Weights of a small transformer language model.
Training: a variant of Adam for these matrices, 618M tokens.
MLP neurons of a small language model. Each row is named by its layer, matrix (gate and up: input weights) and neuron, and shows model dimensions 32-127. Each number is 500 + 40 x the weight over its row's rms, rounded and kept within 0 to 999. Numbers have three digits each. A neuron's up and down rows have the sign that makes its largest values positive.
A block is one neuron, or neurons of one layer that tend to fire together. After each block is what it responds to, as a language model described it from the Wikipedia text at the highest values.

L5.gate1262:548485495533522458521584475459494530476467539476488501505474537531512497523464493465469508487542489411527462444483555486469443530554528486457530533557490493532498470526484471434523527471486436519494505561428423472463619576467520469525532489520490458522523536537487496503496413471450460458
L5.up1262:436503418488592491454482541491514598487508518472489491493513518520523550505495536517435580538548452527481529474537581478471469495525456566482518516535532474514518489486459538469522558503520522427501468469587544439571443574539496528529518467505546565540504471489452502434500576487504445507
Description: Quantifiers and word fragments

L5.gate1254:459482482575458563573486547500484470479507503496495497458539514577486447486414618446507515567454427521505525554436509483475498527429523553479524459475480526472501479500561419512524478541501499557519507514439527466474547443490536538487476412415452546504469502481565523520486508463508438503
L5.up1254:498531493488522506563508502439499497436603476535535505548509545561515518478472517484542507523400463493422490444526464504482563476440469494466492533500523489498578487484452502519517504553599502470467458480447520445521512489568480554516492478476463521466478511480571517485513537473432536496
Description: Person role and occupation nouns

L3.gate38:490509500469474548469557594490469482533484462538557542443524504529504559524442502473505463501527514536504517562425584476478540522505476542502515498515408516473458459510482427483466527565490498541507522463505432409544472438511465485596505438511462463485479459564581490550553452490493367529
L3.up38:501503459497605496468494484470504528479516549529498513562443419511575531491404501525538457467497516525511477516461458451485466566504516542458518477476473472557478497441441486522439500513532504539393538566504490516500506429492527510491417632534443434519491528480571459483526565490448537492
L3.gate103:525459466380502465575458433509520557452515618526460503498438514475470543501487499553414464527421493480426512493524512468410486499539456425442534486485483449526546524496421485529473484437462517502488543452501521388509476519495537504482486488505462496494473517524507511574500477528483468413
L3.up103:473493527481517484488514454480504461520493495541511513514585513497565538497539453468552549518518475512498483536549510536457505455548422389465464514541498472567479558491525532418495534498515396470520511521498571436453466506495487459498436510569512515452471452445612458480432505523514479486
L3.gate196:520591555579560560526552533500494510560501453499510466501490521617509537397441570495558524455529499506538425485507459511446553557450474489585441522436562422554459534473487516540465520486488409506445460522541558510502469594496524457505534508544499494490485500493463551461511506527461458463
L3.up196:473521513471490479531575507466482483440482525455535470550465519553481501464498545564442510547487446557597500487545502527525452525532456487498528472496594505508555538509559500479584472492499470545567512563499517435539415464541473526494523558573488478498496487492494510512513501481467536440
L3.gate819:555517446601464545450418516532495460476506494475475481515514540553509522478529476514457459436516530498529537503476500474482481539383487509510467400490495514476488554546498567497548485476480536545493467441470466518557468561547475529449502547394474525529448527507512464429391485512455465489
L3.up819:488427439535483507524542548532527426483476576543489482484537519483416558438570437469498489576571498525527531549557474465482463513538445522441517466519546511558501487466562578561495514493528482539492457445468513470565526531558553528490443523440488454507467535446496478545476507486402469504
L3.gate996:532488488506501478450377476543493511529502423487456480488472503562543476498442586530429530515476504515453501530469461482542432481433468546397473539451482484484503407472542487511466539489489516538586552503441572493537485507478422484459532506510550527433502457551483455530577488549522488530
L3.up996:506477492482493513472533534531498541426521510486462533542492488516480512477473568513462476487489564504525484522499511537531540560437447470497473503472496504479514527523563531489513513489490575497499481397515459466512434500503464497516555573564504432554485471481511447514478468455514458505
L3.gate1064:469491589516482578442498497504476430480530515500490568531487531531448512504564587544505435524434568578535458547504573514501484525423482418518510508441471527494454480521594492538571456537589516436530495528538489463482483479510443430538490522464509480477518560541474578484503435563460524500
L3.up1064:463528505538510529510508527518469508451530507531472511513488446485470503449445510481551496484502472524454541465493507510521478478556566534498428490488523492536475485482514529509559518462546543561523435485542480495558473559470454488469459449501547494516491430492493463484448550515485455520
L3.gate1202:504556450499498579497548494506498445500510478497551503527557520456585445464487478514516488520584506542476453477527504471475531413434478557497479598477473502447484533456489532495541505531456409443486353531505485468479534591550480419517518578507536486526521529526530514539456483441490525532
L3.up1202:435473465543570503465509490523523581484463515570529522486450460454504417519458448490502448461495546515474501454467524523510473527506413448525508451519443530484507516486520513502488478540448545492490499505485488516651551466476586522490459457471461482523412457464492546488492499523547487493
L3.gate1297:505525479494557504462523548461547489541464514526530469471466537491538467491463510453417489494473454534596493510448482407515489543407458478545566558578468486456553512526497516420499543480571550442542481552424452509581421489521476517476485492522515466558491544440485499572478504492518483471
L3.up1297:545561473512463563443472513510495560562518463467516496506509541523463512471510512550531469534531523554515497471457508468525419434532506483591562451463483487462470513515516473519479477538468483570556489547509544456527496456521503470551484571459480505535460505499496548487477523432515527568
Description: Mid-word subword continuations

L4.gate0:634553582555459370572522517484515519499489505523530457517483421517513555476471536530518449541476434442568490500465526450477466456488451469472485551491500500461542510466476521564473484465517577496480566546541476479501526537525494472423533509552522488531494498458441509490517517540500532490
L4.up0:513492499517433473492580470540435460474577504462494470541449451514519489502522520497514424452481544513523424434515483417515447570462475486521501499460400493463494447475467559499482465495534551536451526505493484443522433548478505450532471514543521481467467491441494520543472482550538521592
L4.gate149:553489537551420484496514455466493462406434512493447453505475476460450522525440510515508442430432494455529504465496430534484522485534546550556544524518536522474450498523528507563520486430515499548477518487592536444482485474520479478519534560537546578523476504446488549544516480507558474538
L4.up149:529537517525442484509531455543540506510477572482492492484550549517533562467468553512454541518399550533489523458522491445514516527507507535551564465474458539520529496512623585512539477490508534613503533532537566433495509449441542541513570514524471454464541462534486479494493426498494455448
L4.gate564:566543500513527479462583547494498493465509504496493497549589512443464521470484455519529482481479536515477521484464497550444519442503460461399465514565460435479535475490499544479529493501437511533501563561532467484519441526482450455482503482508498443550526548460488409517474508513461522491
L4.up564:492553458517500552546532441499493525429459497554441518476478498588513513519519525485483498533469459538486511498456531516521564499448543498376521460492471521473459498573511474510515449503441563555489476489549476500520495485474524497514515573457501439531511535484457518480472503547493495572
L4.gate663:552515511470490522478490480458520526559499490511536534510509498495470525496481433504479492483510471428473501482477470485498535488512426462495512543457552537455491550534433542521496512443527565450519514444523443456501517537505535508457496476538541481494452525479418466443500462522528491497
L4.up663:456534504482538496567515490536590483514501437499449430436480493425467512488487464536533497454525450462559440445513446524531444468531516582532503433364413481557470461473487433558480502476436527534555523425577502423518445525467474553497530516472496479505453522430434514566495449536472449485
L4.gate783:550462497469516540534549509500591446509604504459535500411508491577483472480512569534517508419482426479488536447505502510376455536441480466554467583539517529466443509525525489555538474518495468500523536532474560466486445482458474459555500572493478505520524522504442523587472521468459544502
L4.up783:539417544516532468537471514468480491574518569416500474469442559473498522452485534479471508474492491442602543454504552536488484497540448485527460466520484468506525479478431588573585445534506514529521521487508551487497497466391451509483585521498515574535530467503449471522552492450495468491
L4.gate900:480527493521525561540530509476484537498555549609531494558448511480479561458488497496443513502431540473498486519435449506483505502450514557518539498516479471445484471493413502511495493484490538523566507453484545478531485552464498442521527588544481484479494517541546511531534548572513509536
L4.up900:541467503443448573544491526543464485493490517548475481537498502511455465493487571476501427465480504473510459470480519544429524474525478507545443528500555549467494523464498439532504573445560503564494492507570545542510541502429570552502507486446494460499493439521524456497526476481519462530
L4.gate909:587483474585468503480471478475467517461492507503437445513506485440563538508546529541404563531479509504482512505471547478531494478480474580480520505438575493551559442493495486500559491473503555652508520523550537503426479446449539506446485484495556494488489499509523513568445506498524550464
L4.up909:568425459467574467525552455478486511569487528528485458524554487513450501494501438450469478505493478439499487504445516448546542481583506524557492595437539497488513493478509543526494518426465489529478487535548510502505507430491582546474484551487481427458476493470514480471528504541540584476
L4.gate1147:548493436491484484590518449540487498538509483426442458483475469462465510460514483492472530472456525508540418473459548443532466473459450447437459543522552455506493478519450535603579447454506528573502504459571583460429492455527551438484535488451473481470478548420532502614491517451530527479
L4.up1147:626496468507472481517520518536496556495568507544490449470458492467439518484466528488491467468401601484509392488498450455528488473451482481500579496516599477453541426536501539457476506496513528558533496448516537427490554491477519586508581541461483426460442508433461450544531558448455561446
Description: Chemical/material word endings

L3.gate82:530537401478481518509542544527473441485528536575505510543546479542440532510487444520507613581456484549502505468523528470490525440494484533476560480601448427482531426490499544497527487485454498534425485457550538446587510490537510511530587456453500499542480516461565452491559526527493500489
L3.up82:509566466476541455485487491560536464538537464462528559493397526518504447500508508482516515475512508449474468494501534546451539534531488490483483463562464499539469580527557502542487497547482477482455490460518489518477481549467486471516500482504526495515440526455499549493452521445526523417
L3.gate210:524547491492523470486616514499532559502500525504431515508481458535484477487513526470426485489515505501497467505467481521433497545533551501500498499466541524544561470471423524498543480494519466548459537565592476453501554495576472491507462512505476533514494555485408564527602473443452480472
L3.up210:474530509456500495515577526461565537468533512508569496542467490582487516408457542444454452575502517567501503513470417486449480484496514511564457588490475582501430538478525460571516445495523424492446486583443505530467394550406474507501409502510482508454534493544514493485514537526431536520
L3.gate361:434606513449522516529444543473504572482486466513550470519499446514558506452524450413626502486487513542483497599463522468449485492485486499554511517567464509533446503500483439507472544522510542547510467519532566474509441488433574539485468440438482530456506490487533472530511549517506513545
L3.up361:461554517412549508462460496509575526508528552469452553561462596503515547539507478557499472565526534481589485541417555494517521573548548483527615483523546519586522558477514506430500526443536564495512572551508464512550554570473527460502527419488542472485492582535453450447560468456478510517
L3.gate647:505377527429451482511553523537523490497526444498498503483562505525551529483464505522498557546503497499543482534419453470458502505562480572466521454566465532598479478503541511518462486470447503497452449504446498469502441473560538576516504516431460464551488506466555476581480539498464521522
L3.up647:491413520477563495497555460464523490508509452447541502522503534483514459477480485459463541552485549517589512518482455462475488475492485502503546505527487481566537375462414456484514559516468507446448450438470530406426491470493460566517526485487484456474473466424567496561517563540439527419
L3.gate808:493444490467522479532459482432492498485485481497537466566528561501529495465464492530474518495438501536526543484500506545516584431494515471446447539385477510511504588508498491462568518533510493485580516513509457513469525513557468512564412557534528527468505529528436475527506512446564504546
L3.up808:494543490539530543521447526512502548549546533519430476497523567504485549550527509530461496483375538506529529571510577462455507514575524602433568548521540453514441465499508493498515519487483595467505484498514476529472522478505422472499488454497553500575539463477487506539527489484505539467
L3.gate841:513533509607534602481505502432409522438512509468491485501483456429415526426503503500529421500418456497524458543525549483544501513431458527493524460483548526493466424493558506478547465538514535535449547544489473595546345496489529474471460506533513445528495491559420500487491550440498468491
L3.up841:580476491534511515470503485533506482517480515487456505549464504518460461550472515493487402492495495577507467462458525567607522416420448462484509467533514487438453549511445541474473514451531509625452467477456561438457479506568496584502600538550486434523462554480446503518511481472506463453
L3.gate978:539519498521488484469521487507518507521521560536547495470484525494568633468549520528540492425526491441507439478511532491465491544423489495482498522489469525533485568500576459446508504463499526470432523446421582498522470525439504415484513542499507452607464523456445471582455566466493455473
L3.up978:504495464502468516496501520529552483495482487483529460443506552526412526519463489493536491490439547501596493534404440547504447466524412488536495477511514543454492541574487513507443488476502464529489543483507455552406495547525557498517567482542524505487530495589503490461549509497500453503
L3.gate1290:481466517523529542476529485477543542511549537487506495485535492463550544513482422402561508525425461582467515489579467447510499573560504466496505478534502474562495475501500519455488489540473511512445489517516477488570520506524485582444517517501517489485447602475485581517499476519471467547
L3.up1290:503505476458498469543450528534503516524511518455514527481596491535435525478544478460583472479537461543416441476454539444362444510538446543533540501502512424489500495454463539483511520563541551538462427516502542523565456552543569503474469487574492551464425492510470525538446463488497541539
Description: Mid-word subword fragments

L3.gate77:540455404460408553541570526472469518486478443535487605499583548544560541528511501509545470552548511522515511504496455513514534505490525428509476520480542458541476471440490538510424442419459450496474415516500417466519543526527543520514503472540449444486532540465467582513455493511553509482
L3.up77:483507455455449485504511482555514481502589462493515490451605482553496493478492519449568497527494547512490556502440459500512479536438527387499398450520522461486487489570464499505527523513531432522579463499491442541504510408455526556522472487455496530497508551466434566542474545524515498557
L3.gate108:410474471433455453552561498539504422440464519503454516454469533468531469504525492445499400565551541507479587525481500465463541557483484510514471471590472543511534446519538420477520486551406544568481503489483461423552500508486431537499447519552491517521571471450549450485523480537445496508
L3.up108:501434484546567511465514482551559505434471502527506511541489470555454531504522516505492537500489534464432505532465517557497547485518506482572531477487518518507469485514552525544558510528555463523514524549459509591496473495530536431475523473486565499524510449530468516517497520482453454518
L3.gate220:489492580461491502516531520511436513440479485456475480546505440498541510508444506588485541540419548491499520513514551517419524545503514497502464461553474427526510461508494467511490472434464514471521480551516484425520478464551478533515425543528451536581487503546545488577562476456498534515
L3.up220:508525503559478621518497524548512446502508455515504426578559500439541435455496502534563488495447509540491480527549500473449432494480485501554459507535498436397484478449433501547466473501510457549462510500539533486451446494504473401497539474436558478526448534492507456504461440467491455519
L3.gate525:495428502470512492494525472516425435492454471559486555485520444453526511492462494526475500553499404419538487506542471505468549501476482560434536483464486541510504444578483477462508535498377601493489487515493440499543493492552505492507511439502499507526503411503566460503495507490536510541
L3.up525:462479478490541551564492532472540476402520517509509598454492466531543416449501517529464497496497500466524505511516571533493547545496469521553512461478556434494541499504558496488536495435533510578405483455479467515492477466499481487449477501495558575491526493546494524430471571515454508545
L3.gate1029:524506432524506488469463503484379454510496476558551465544525522379474532501494450450554549493374507460502545527540468546504530537518423473451571540522476490541462507448446557450527463531468490557518477475514506504488570437557551498495493518496511531561508516427503451476477466472515532477
L3.up1029:523481493521545596530524490564519503547459537532439511417503476544541477492501427572523542548445511492456486509559448517485573502551481521497504511553507494516477449474493524530530514506494532466497505515502494504456521458493514504479557409488554477504562551491439568510436464540574492481
L3.gate1187:494452457484477510529483493527457507560476446510493599518523471531536476524501505588528468538436432495505512493462482462533503534544475445559481455482431519534525498463447459534550550455515498536506480545454511447478492426458475556444562468531599516566500485474455402496414523464574531515
L3.up1187:528495497541478505520542494488574470498536516536465519517511462434514455516471504495539524443439609531482572437528447581455487499556421461425344514482501493553536428501599494521515519480550461476566436507512540507472484515484483567521558511505553488460454513541492518497553423527490543470
L3.gate1259:486480495495527590528458476529433532530507507552541487501527462515599490485424569460459568483512484442552434436463481473517390476529479489533443503427512486441544537467497497481481566487582529548420514518483516552580556522563523465510465514427546531517487480466488511537542498500540517521
L3.up1259:508480507495471517589560514589503505522475540502538506382503492495466472503477474444434496523476526445522488556514583446542541489488534571564467493481448537537524512535477474509616483421511469439504522514535468458509508475486527495466549447549481489522536507544461533451502462474462452551
L3.gate1300:548446498517511462484463586523484488435499494565425495440489551492539514453482509434524537498522502492448561472570481501467545456512475459495507480462551483520506548473582540529482525454479497542547469435464506525575547497490528486471543463542554563522463504601576471446518514512483569488
L3.up1300:460518559551447514467538551482487422525534473567573548518573493452518457522515488509532547503451458472475478491568553501522435524500508514474520521476491532498466606508530459513477547545534456588451503469504527493581538558451444517495464507488486568499445497465551519485455500480464522472
Description: Quantifier determiners

L4.gate361:516555505461494503509541518549469433491499508458453529433521444508501501489511487513534485397504470468463483444543508553424539499572486537509555560465541475545478510494467497570610456401481440479444491517510472474538522531479500467527455432486460532467458572492507548538527451503480546575
L4.up361:495503405558458524473551494497493525533571549501476478490445497519493514442419445490516465481488468500495408585480554479474434543478397562480504495540472591487514436489456582423475520528497540521478556534457508503509492522509485555446585542497459491499519456498501552545511527570461482574
L4.gate607:519489593493459494466518535524513465466510476517488551512487530452574490518460498484529483530491485506523514481525487448537508456491447502499559483468458497587584505501406546560576493518526453480485565479504456508446486486484509536511544506468503463487484456424552526563532437548500560487
L4.up607:492562456499500508563558503445532418559427473491419476516509498533474445495421507537520555442543522467540503550459523525475460521498471562503455566511474486489497403497456502514535547481471516482526495499508487515490487526433518466544500454471411497518531531495513477533523490454466500486
L4.gate616:539499500548503569523429460544517501501514471479474508515504486470495522485496502456521497600485563462490496483534506466492509485545566541525512533460472504497411450537505474522517511475420504470424494440508488459542481470504523432474573475420475488454584524507520524483439518450517488510
L4.up616:504482448532517466469552479485566539480547446527454509543432476532548502474462522495446491463491474504439544512444549474505498542492527482498486552502500441500608528485469452550417503503471443499475533469471402394554438512523512485507505430450497486487512506482475531509494477463490535493
L4.gate755:603488444559482412488520466496421407447597509487441588487430454512497527540541523523494469452490521566471576585490461537501492483558477542479584460553430519539504539502467487505522503457488549478509473501534575500480496508520487580421507564433539506593515507455515501524462488468514575523
L4.up755:533523471508420457436512544537463497482515403462489553447538496581509583465488564486482538444577499515492548535505527535549549526501502561556466487529506440511475493522413480492487476510514424517489473539483529494460491525467538518537529506493561491436461520497478482476455552554491465525
L4.gate942:500478551445542563550499501438454478468503536524434563508514426501568517498545529523525479517500508516507502466468520456510581501551523464425534529480501522556424524513430444488566470472521497413540495551511483470476490484498538477448440408468575437477453456504449471451497440561535558520
L4.up942:480427478523440482494442515541567450559463437516503557446566525493427528365477518538536520567514574569449486489510527510459481506519466484444507446533445553487460483504472476492496447491498522578537499401485443497498509542463496545453550504561475521524483520486442476530508518523473485505
L4.gate1040:534589421519458445489513491500411406466585526588447467468523524530519471587530516464544483505525485556462482515522566505449583463514461466514528465514439496485451511465490526539519414506501469449564565493544459462547489514485526451492594438547501511542446477450485429524519512538497525510
L4.up1040:519497509456551525507532467478437533574535543581446469466483545468486518457529537525455569496576561527443425504512517450589488543557418539513586473520442516511514532533457523506527522507503463572454577510521565520514472558418529481497486498465418521501528528549501442525494484473550457574
L4.gate1065:513556457583423549539539555513436542536584493454529496413399496500547441496508528521554508481520440563473536557514481519468443471563475514474493465458458519519496424489463498566545470547447487431531523521459547444506502507499471540509518509355455530461511516465498488531429505489494518546
L4.up1065:387453457583488473553516540530446527497506507500493554482503500506550509508471512536515446539470500522510537577498494483451533490498523569436520504557506516477476474552426453518456469530578509458510391473448553425481477525454490582543458477513464495476456517521520529587503457567473547513
L4.gate1118:525536558559478479525500447460546471417579495499458563488541509518504504562480504448529500482556549476422446496492435524571545516530479497531537520510528530572495498494408500552427487524519500488544442469481544523496510488552471412446547504513485436500593437475469517463540538495433528502
L4.up1118:440478512566478582485450493578522473519526544511505509534497513488488605577531461437485464483492417456424488500553560486531508494578420471508539491560470569535541469557483477504487572513515497412514479529553504510533541505519531483475503464540502419474506509573505542528498507525500483553
Description: Word-completing suffix pieces